Weights of a small transformer language model: MLP 512 SwiGLU, attention and MLP in parallel.
MLP neurons of a small language model. Each row is named by its layer, matrix (down: output weights) and neuron, and shows model dimensions 0-127. Each number is 128 + 32 x the weight over its row's rms, rounded and kept within 0 to 255. Numbers have three digits each. A neuron's up and down rows have the sign that makes its largest values positive.
A block is one neuron, or neurons of one layer that tend to fire together. Before each block is what it responds to, as a language model described it from the Wikipedia text at the highest values.

Topic nouns and word-fragments
L7.down44:111132128101170120142187173127097121246098083186146174085170126209112106143090168150141101120148162165136175124086099151179109132158135104123077134166129104116109089133203179154108132138117134131097105101149097091162138083140130171123180123148081122102170123100168107147141088120165210051081100102140124143099112104193115150095108084113148121140180110099114159083179091099138108146180

Final digits of numbers
L3.down76:163145131191129169152125083060151156144121157101095122140157155085113059157124091149131085101133137123168149131102172113152123156076081104109095159098154131095170054115105126105112115134128147131111168129210070077102079166109201137079176127123103129148174116122217154103097137119154039066096080131155112105093167129178145169076130174189086226156127119152094115154089161121130107160096
L3.down95:110136071164100115111148115084170120102138146103077153125109116122150104101150069171096079111091150172130140134029125142158146161120089129110115119098134193084112081150133131116148131138163116125148149149156144130128092137141118095076171100094125131091090130136157166145112143089135148124135100192087127092071138139040071133147096138135143163125061106185142107165113153073083116175117
L3.down107:100085162118148126103098084134147119148083167144127079128156094086103170079120197113152140110118130112170121204123147115145112184179146146116130191193100079108119092128100171108098082136163076145136082126233129091139154112107087114146095158130109130134094154090110121143108123209100167149134092121126137120156181160090159091082144160218083189117114107147108159126206119204113106111162
L3.down255:096146078178115131113095094161134165112149160125161154122148092089141142125166132100156111143165077153118138108166140125139115143105100176150091129153145183153135075137085104136127104123163122118115084159074109109106142095129122131127106114121184137138081148107138140129140157201092000160112140128123134161103094091138184157082112150255100168101102094130119149181094098100133087111079
L3.down294:077102083120079192140110107103093125082163150158153110112138141119143167159143121136152144163162097121134150108086184099158152125134141126145107167133153183102161100187188165165153157151140094128166132079148137057155132119141124125074113160078130094123150149107097120125115165115079003116174146139129145116176149124124122175160143076168165141123134124088160050129188182089136125118103
L3.down343:122066099143148067100126090118155099119094106129152139096125101091135094151174191107155118140116133095153180128087108114143120144133104158080167071140091122114096115109102111090144110133146180117081140115138107160097145074089156138117093090060169139083088196109189174111104139178117255102139100126109082096120146089129181151133110124115159095139125157162137125139117153112127119111137
L3.down401:121119095198138122113128170217065156120127135126136116112160098177122153101141130099155177163138104240124140151081109114178099154094141089174099126128132109149169171125134093130147086109110110116158113144180113144156102087102118159122130087124140131128149118147075199131127133138149015171157146132163109136081109184158177142172132146163100034177131075136108098163115111166165123118152
L3.down423:088126137167148150105068134173116152123152145078146126138137143112154136071147165140118117084101122204093145119100182142155136107076121185119078118189049103127174122123119117134104118113138076186111140121096120116062058098160072137095132170129161109150145131076158147140146128247103190099090095145116153195131116150125123190112104141123183183117121138106146150128125107111072156138108

Mid-word "en" fragment
L7.down27:139088155122105185131124140087125155153193123137091099120171120148122143076182122145126147104153157112079131094112143097117130122077130202101090084147098168166088076098120141130106150143111145056115135105093103112110167072151094071150127127166152128150111149115128167107079139094170110143145100123107105176118100128159055144133119123155120100128112159081084082069107155093110129169105

Preposition "of" after nouns
L7.down224:161140086126089116136205061122176183070091130149092142061197131084091153132106156065098131175118128152183124145106117090116108141151157170136111138142150080106107135130143134125146125112131048168104131098119163164163116151185124182166188215083099121140137151154151084060168114101130028087144156072128188130117141113159103128156129068137140180153156125145120195162124153112157078126081

Time and score digits
L6.down184:127078166134155153109097137141130160198111164184087183151149163133168177090156134132178149114083061154132103076069112133157154173104107103133116193149164175193141062127093108094111114113098139162115093171104087125189071105159113076097126142121090129134131157152196101115166158171135043121081126173159120107138152140162173161061199134126139086079096142158094062172139135156149138100113
L6.down204:126135102121121103130077161122123156153137105180100150152116086095107103075124138116151167114088140142148142147103118128111122133113158121161089092176126121097127105116151102130121110122103138112155154115121154144166104124098140118151126088105151143104173111165090163167147111113154255099139129102140097157141115176150111101164125131163084237163139159139138152092170079107127147138136
L6.down242:078104105065126162114094133182080147158096088141158158083083142121151146103144152133117161185073103187125162160069182123197165127163094097207100124104131153142158138147078123099146115155112199142132178127147107135049118094127147103122124124122167096082164184106118125128145063125118187144110126092131127184139149142195146141166126129185112112133156093144111169122131106212079131148151
L6.down287:104159091058149102118134145161151152233090098111139166163133085154109143118118093143175118109149113228116175137118153148140125148144143136157063107111179111142116169149092093215091130133193161115122125121111096083115142141148124124160140110087132146177115173103119142123111161171126177141172120169095169162161146159142182138092098085255130079151134105133141129121095089174085104119120
L6.down378:082103114073137114176120116163157160131111153133089179126150111144104143144133096092065174078156103099076115091178112166098102126100131191101133165159152134134129091121174101122100117085090129145096126117145146100092112105192147123135142113100112113140183115185125135142049135191123217131148080126154176186101123086115159103136171148065148165118141154140090102136081100134137156176174
L6.down409:075138089152156135134154169108121129133114111213105154159146135149071125144141119116151095142140102202166152139130156158154129098117163108074105129132179149069143123084136160115096187152163133161131106123134063144158116154202149084119141202146161109153108107172112162133130094124202194152093123160107198142158115116104124096102109100234109152119160090083091137102148074156134130129079
L6.down421:136178057099118108072097141115111144128097125065100172126123118085169105182122127118148126135127156125188179148137097148205057154093175105146122144113109155125068181101092102173149108123173155132097158160115121130146149115082069142144168094196142051146110077115091107192170147106104058127156152171153131101150097171195106108148102097182134175143120177061150143129109061110143142174091
L6.down483:081112061100130097102101094103154117130061169127097080116128123134088130138131129117098145186157112145175131169128170141122136133119138118132162137100122119105110158092103097153213156113117134123147137052146132183162146189160082127163141163132148165128129163128116084081158154201090255156113109145099125099169147081141145136162146064171173140112106098107134139109158186157084115148089

Mid-word "ur" fragments
L3.down7:111139093196136151118124128164117129222121131145140162118106162127142130070102149078160100149141129104152082152080081105078163095119136123100146126145164166164113120121180079147117137070095112199131209113174135124117147087147176136151152158140085080138101144092100080113098144174200162120101125164116094099131102142102164163149105098085195113124139148077136116070099100088120139108155
L3.down15:173071154137210118127153158085126123077090141111097110191148143126166152098165129115175118160095083130081121122101066151118159154142109166106135149133133137164197042094109151073138169121156166158094172141178110134189129174176104134153086119123088120095116151102133149116192162091160193191181140059157079187158109161084150130136148133154181144166081170091113146062189099157061103124144
L3.down58:140161130055119108142168087108133085177100105153119139113100152135125150124124114122117119128178122100103122102090097186133071079113096145163129116092124186127108125094134092094039142145101092138139141116181120147096144096121167136135130148101142118153155167149073154134117073079138255094085121143137090134072111149094161161131139086126192154125139157142133104119177098103154101161110
L3.down163:124106166116166144164103135124137095168185114141148160148166089154116111117166121139120191149102131114111160173168177135139168083141130136111109117141134135078141096134132153102094141135171065119068133133166190132142103068134137133051120063154124124129161153128114105116175221131125076162160089139134111129117139119144113126117090114126139136188151092071088123103169105125126107184119
L3.down204:118174216115103140175164126111132099146175105167141101141130174139080158157087215114138149110148107165113111126105090100157090049160107098079113147185117107129093106094062080141115144153187132123152069101148185113172147109138131078151127147171144111096103097173084209148099152110123097170152155143150119080134023122121184141134175165132164122087143123123097149122063143163138099119129
L3.down310:147129139116147104198100116097104144229122114150097114133132127100074116128072084141106062152153138102098201153101108123111147125139125177164160111153126181101096126136063151151211115151107145124095127144138124158082149141125180091149132084148121164119142110155185074147141112132119143145076136088109148128133152132109108141092149135134074154117104154193131125204116148155175051102138
L3.down347:159129135091153132121127105147154193144080151136091092115145087108185179111072132150184100116130148131122096127161100138139127115155172095161127129071142105149137152124091118154138186133158109105092107140147170112085103107192102081146128096184199105114076122129172168083125098130102058082145113065166139124062138108113151163096078115148123165171128140127120202114163120100158170144074
L3.down368:098152091132100134107177094073173135121128145094162135143141105124166116141110152071093167108161120144154122156060104125055118118139172158149129136152083118179077116179113180098103109163111139101150149095123148128087199138061102141123109110096088178158126135137141147147147105029128130154128096151091103161060191118130112104117127105140088164145104149107167141136069103134090103137141

Institution and field head nouns
L3.down65:117115130161141088126081157109151135206124084145127156105145117103084150137148125079088174154079115124135113165124119096136173117137128114129094101142033118113138104164124145124118111115125114162158156128116106176140141095124145108116104130185164107132131135167165135098162134188126255145109142157123193151123117102126140103109127179228126117145076103125158148138088134090105116154148
L3.down159:117112127134200121119103141095116097172155088224094175087137164132099152111106169063103157109131086129149073096096127150113089165101145130146070113159085110138137100161086091133168133100166138147153157097120101129112124160107086083117178103131125117132141083131146106114104141146119150138142082139079166160123138068100139108124151182144145079154090173115136174133142121212201118128103
L3.down188:102128170154117090092113102149149154133110213117112096105068143114108064154135143126113138120082131192129152175154072135134198110157132167103184144072183155137162173168112117126192153133142133110145128124102162061079120114135141118142111119088155152114158143082161159136112182187104243124103148072142205137192145114206141114169116153077122125137153169108152149092099133112126134117129
L3.down238:148174065138136118099149150189123152098111132154120128136131118146096081158165156134109101090147199108075121115114110085096112161168110114117146122108065142145152164166091077138124076137081131092094160110144154055172089153069088133118158173152160144124155149145106135150113109089141000120160096155135123142111124131124167113155099114171082133083086149099113131150091075150140137172100
L3.down376:130159183139119130146168118157130119139158057166125171072140151082125168149150161126113109086123126128174100138115071141133174136149100121127018069163077143157137200146113114126138138155081074180108194140179115147068102089154117111166118134128168126111096154154171142112086139133176077151108115129122158128191121106112123141128148152193082103157112144138139102160115110042107167177066
L3.down416:155172130139161157103129165168188153107112131143104146134153107107095122129145178053136136161118097158176117119112149100119122098149137141084124060131069142132075106157116121068100147149089128089122064107120115121141122119096127146115138125116100101130084162139097146122154138101104255161155105160071118059138152145052149111178133176117163134108085137128171124162138180089127110080136
L3.down428:106112136115087157108179119098104120081129176136156120153121104155133167170134127148139139153130038107074090131107117112132084107193122128179056127096126139159134097183080120107057125150153112113105128150113196128158107133169121127111131104149182152074104159129119117094142108123122237130163126140142145148158118124140149106203144143210169200147135181132093131102174118074148143113121
L3.down469:082136120104142098073158154104143156127104127177159114114074136114130153152121095121144086177072104167118089145158150112135169131046156058117132088150076125137154106084142113099110163121139164141129104086115169109135096124143115134080136088130146122120199095138130183176125165153183177135147148094087219098135165096143133127145139099126139178104139125115143146119138120187165145098178

Mid-word vowel fragments
L6.down28:045078142083129131152079135110163117191118107099121175126099162158106141102150146158130149128159158155175153109146087111136157049092054138060089129116108127077123099140143131123170090172178139133121131095129137175166074142142141144097106156145094098067178174150150136172148056166080173128160145162087137104110133115178118071125093072184124091086111125115115066221124102072097174158119
L6.down34:129109125127154114108122116071104078190185139135084123074161094080102149106179153116152112146094071133165159115100097089153139121136137187102126143138130151085144050141100098184116148128136180177149147186168139154146098127080154148106177142172097184116151140126123126112146133165136129087173045121144185201105118138158148135137125055157122156143106114069120173187091084141156159132077
L6.down119:065128135066184119179089086141173138131152143108070150110102124148158172131123118203141163157174119166159182148170076171125093103135114175140150083178123085102145173139134101105183090131170125145136125057079197127110151108074039121121165133095124117108129142115105129107110103146169062130143190129156104127092163138115147139099131136157116172150147157064121180108094100095160080145143
L6.down223:152140124104173170135146097139130149069061142120101115112108159095097074158152142112152136125096127141123124158134097164184146120129162118136137131084147107185099120180109092087145166102147155107102037165096120141080133067131124124123118162114051140081118132133087149158082159141099219133168132172122117156161062156122130089127124112107157110208101147081110122135170151112153047081132
L6.down256:179170147087114155097066116135064218070120161073090136108132164077146127113099149147128140157090134133140090153143129117121109112128083153132126088152073137084106108125037137141167164136143163132095126093120090144124112147179170124115228130092144142062168145139096159118137123154058181144125116126135132153100118118164127157121088081122112071166134124189125136105126148173214068164087
L6.down371:200148158131109128099196068138187159125144115117104062168111141123167130136132138027133131141098138165102041095103118138100128133157144134140067114090148125129109137106135136134087148093061136105091147104100164160161151168166108147159120132155032155121130132156130164160081136125103062155130118092165120144134149111139086110121122120132207118164109128103101182189141155201157189193119
L6.down428:124143117117098137066139119122103106101137070126126120080085111095134090134109152102152103083092107151095138157175122108173121200131078168106147155107127157135100162136108063127144124094122121155066040079096093114096146158102131168105160087182125085106085080088155145104093152178069248108086101102148160146109182117200138152136111134139155113128148129148092143130150181097151144135159
L6.down471:082120118114233176144132109141154102181129100104093169109128162175181144122130096104068156093153112157143131093153100102092059119165160097108057131154135097159145126212117158120110133130144108099165133109185142113208106132157146124127108151140195090084233120120100133149105079103134105072088183105117226163090121089141136110127143112156109146083120127121099103098113126124183097128097

Relational "of", word-piece continuations
L3.down21:115160130118150108102150145113160101138149160123103140122165127110162105120179109121112141166200125144085101169161148162105157097126106125115142101110148136151128183151115111135180120147157073157090112129029156187131145130157151083089159169232139113126166151137095067154173074165150000136080138126131144132068129169166118148123115127068169056149159131139062172179138159161097078139141
L3.down41:136122115136123138102129103118122126121148167108126100134107113133122151154163130113074141162124192174107129082104142130133110176183176128129100172104100104102067091110107107102147150114170156108124135140128081068118049140107152135110134163162147101118127132139061156120159187083078021106152116139148136151070171154104100125123151116245092097121149181146124110138182062117144126153124
L3.down98:127174106102145052129170157104119157141075108082153054068116097163093118085146087122109122140122069151123085112152092140049158134100163107136108088098151138130159155189098143166113105162143132149127105153084149097113120141153147129174118165111148080161135114096155112098175116191152059189105140081152164101150112130141078187105141093249137118149168147193126176118112140160132076109174
L3.down170:130149086159133105142110135077054140090110123074142157161151173131126102073153072132129140170088117152128118094133059144076093127128127146148105093093108142108121134158149151148171094130113143148163136117108176143119168158199112158134126163084095102156164113092127157090130179174096003136119141130131183098112157103115117096132077122111084155193151058119111148117106111115178085133109
L3.down257:054186110086095129100152124055119095106142115131162162148130077114137134156162161156109091146158110141153108122142131094103138115133093164096072118177182066086136143112109122156101114166120145110100141131094138117109147142160112129214105171106112154125138059069124117121170096144128000136152131166131197142083108086072124144165133118186154095122115121121119092203092158099108106156144
L3.down322:089110136095134143117145128093138140070067165125133161139141078199134125103116168111127115110177145094139043206132118115158154135151150155103105177116105130118167102125066107128125123092098094169171195117167096130152137076139131153166084114160095106104100111116144120117141132165086000114127135131113180160090147119153120108109087135101068089117088096124140170155167200064117141122141
L3.down350:135131171190155106141183081110082159137062103079143111101130142155171144111117110114096127157082103102160147064130199132095188146127084127124096141087079157078107151204100154113093153155080127166123094128123139167197154165131179176103082124116113119115104073161105152155196103165109166071126093152140147124120119130119167152122145190112125125217133122135179109197086135157143116134168
L3.down464:126097103102126179139097119163066168115130101150138134141089090137124112152152133125140142125156173070131117176105164093092080200103153122148157143150138149117123117131080095097137080063134150116129137072123112092139110070132065106107099103136149109144163145154137140203131168079107058070118168097100061176132180120138171084142158101138134114139140080100116086149080138143115165157165

Word-start subword fragments
L3.down60:093128152134116104104158125100105171162151116114114104167144177105133114090140189181130088099090128121115150104169065125150198156070106150100084128087125116141077129120105141099129106111133145120115082137160044148065106087151180149113089128088212117095080128177096083170129145089114163078104147137190155156062105079093155138181095103107104134141120104168116055145092109114089065105146
L3.down130:062152122141151127131100147202144136107161154145135153115158151120140136121166116123129157172146127079110120167140105101119065130137122134097136124139143164132199194102135204123120095121183156151157078099116132144088133081093115126130113131132090116146149076158094148125124084093111194111164139151130150161097143100087112052075167123142161161118109120160128069149149069103128092087104
L3.down143:148167129176119130125113138121084111144118166106146141149102137145137119158160130136131098068167110081147109156130152109196098096151149139164141180093114125114130121126104093180096107150163122075143143075072120112100139121126076105090166155185124119100123130060067146137046175105096097141105162155130113078102100152105133135095125081085141023103126127123141114163207130162137097067172
L3.down195:167154140050136169090117053071107090171128115151115098139118193197123117205096108156135156100098067125140140077148114133148180123049099132109090083133089193194154175119114102109130144191111125186103148103168145120136144127095154141097116114068186073120119144121143099140088126181092233130119155149109198184128098135108140096163153064140097108161138121137086137133105174146138090123112
L3.down275:124134121133161137173090153190146147077102115200126156160183111137096116106122133116138105052096196148129118134162108130103136172182165168095152119067136191132164077173130158124211180133088185126078132195139144178134139166146155075089114173161098110138143094166101076132079193088133153147133116092078107117135153124130104082088171143086095124133143107171106139150134102147151105115123
L3.down293:089089162122130165087141083122148186079183146131124157103152137172110152153148120088084118119113119186157160134103170107099139147128115143118139131125125170102117080118145133181075147112162122112119141123103035124127126113145101143140161131043141128172163120136144169126100102107072131155083079116079181149143146099123069096136160062103110110115093162118150139113107082153111058159131
L3.down313:080141142144147124156084142185123138134119148148087121161189151176141118124124113115086111106168144107036093089108071119142156116145143142124141098158096092148141075106195114111097130150132097063130158112127126113130078094123117104115132114139117188106086082117131135128087135049097097151097035143118132129131081105116098164179135116167168172136159118121098112178123168155149134138090
L3.down431:112080138146120120111146152136132113154150146133127130133153141124109130135140139072138143157127175201113124136067161129169109155119145124148017140143142130123164124148088116148133111115161125152123142115137129102146148125104167128137164172144141150174125084148138104180137104158079195147125100167107181143118095090113212101126064112228172125153165098142131109186136152111078095181078

"of" after quantities
L6.down139:130154147065162137083069156134112150070122143114143170167133140093133129097158080167104194150075129115149100065132068128065113132178124123126103142101126121095110133112077153124162096127082128109151143119151162121127132083170141140125114165083140108185126103138152072123130079171090085147106129161181172129117095116089163072132113163206110095127101062091122097107089134137090109145132
L6.down229:137099081146070099133146071082109103140096164117162132174086094096104139146161150122089105113137144156172092140078089115084106180162157158113112121067176125131122136076173111143118125106115084131137112111028114140203106170102103105209119116097110131128126155142083095211159063186100141093127130115114127172070124176121078163103118102134153131145134077130154144158102088134147167124085
L6.down310:125063146138166158144127118094102148071140074139166103114193103125114134118156122145070124124064116165121103073112086092160145117169160110155102051100106131127129085120122126153148122090133120197123166146111111176157121132120130122102079168133155166081151043146180161121162141121160078134155122046094119130139110107178197048093165156186151135167213138114070168177128117086118141136082
L6.down338:116149199194089146136130086187131111137117123115121113111123150126137106142109153118161106140090067128082036118094130085086105135136144095129101140151103168127125146099080142081109130163103158137108127165188150120154086175191156082143130104134138127117168107135067096150120132135156022123129157145139126069081109126125148132186092213217090167122127103105131092145145085084120096189155
L6.down339:145139044173152123081111141131107135137212126072142081091171089167118117103158080106152172085093078070147057085111134101100114180107116171101158131070151129140147107166131165088147119024130115205131091116086100126094118156123107154078130135089091117148195107115118127092115128111057077092101188140138119109151173057142085126116105133082126124173148105066139117115187132103118108079151
L6.down399:108112122174210147150157150101143157196161187155149133106136167143130124159129092087097145140116062183151104083171137104115090138124123142159103053072110101108120109119149140090176118060113129158093110125124136131109130142169158174072125138127149066082172147149107132081086069164105044131157140137136127128129114120157195207122142121148093051153160092125097177067140168119118133134131
L6.down430:122182100100090077135087126152141137122061118130070136140150135133133091133137145166154046113156080171166145147129127112145092153164105129137144126080254075198119154133114099141231152139158078079147098161110093087117095185129142126102155040102075103161133135125159126157171119134155158205108138176151112132110127128165090099109102109127087152128106081195149131123086103177093118141098
L6.down445:152077120097103174148141125135125133103113121043122145086142043152101177165108133144059173151096143110111156183118131115118137118214182148112138148151122138169163126157158115098143106138073125116161099134104156116198138183145112205134162165108160129130102118141105103129106154201098136231124144092166174143137157055108135186111121151131169145162114065133099172121134150087131114185109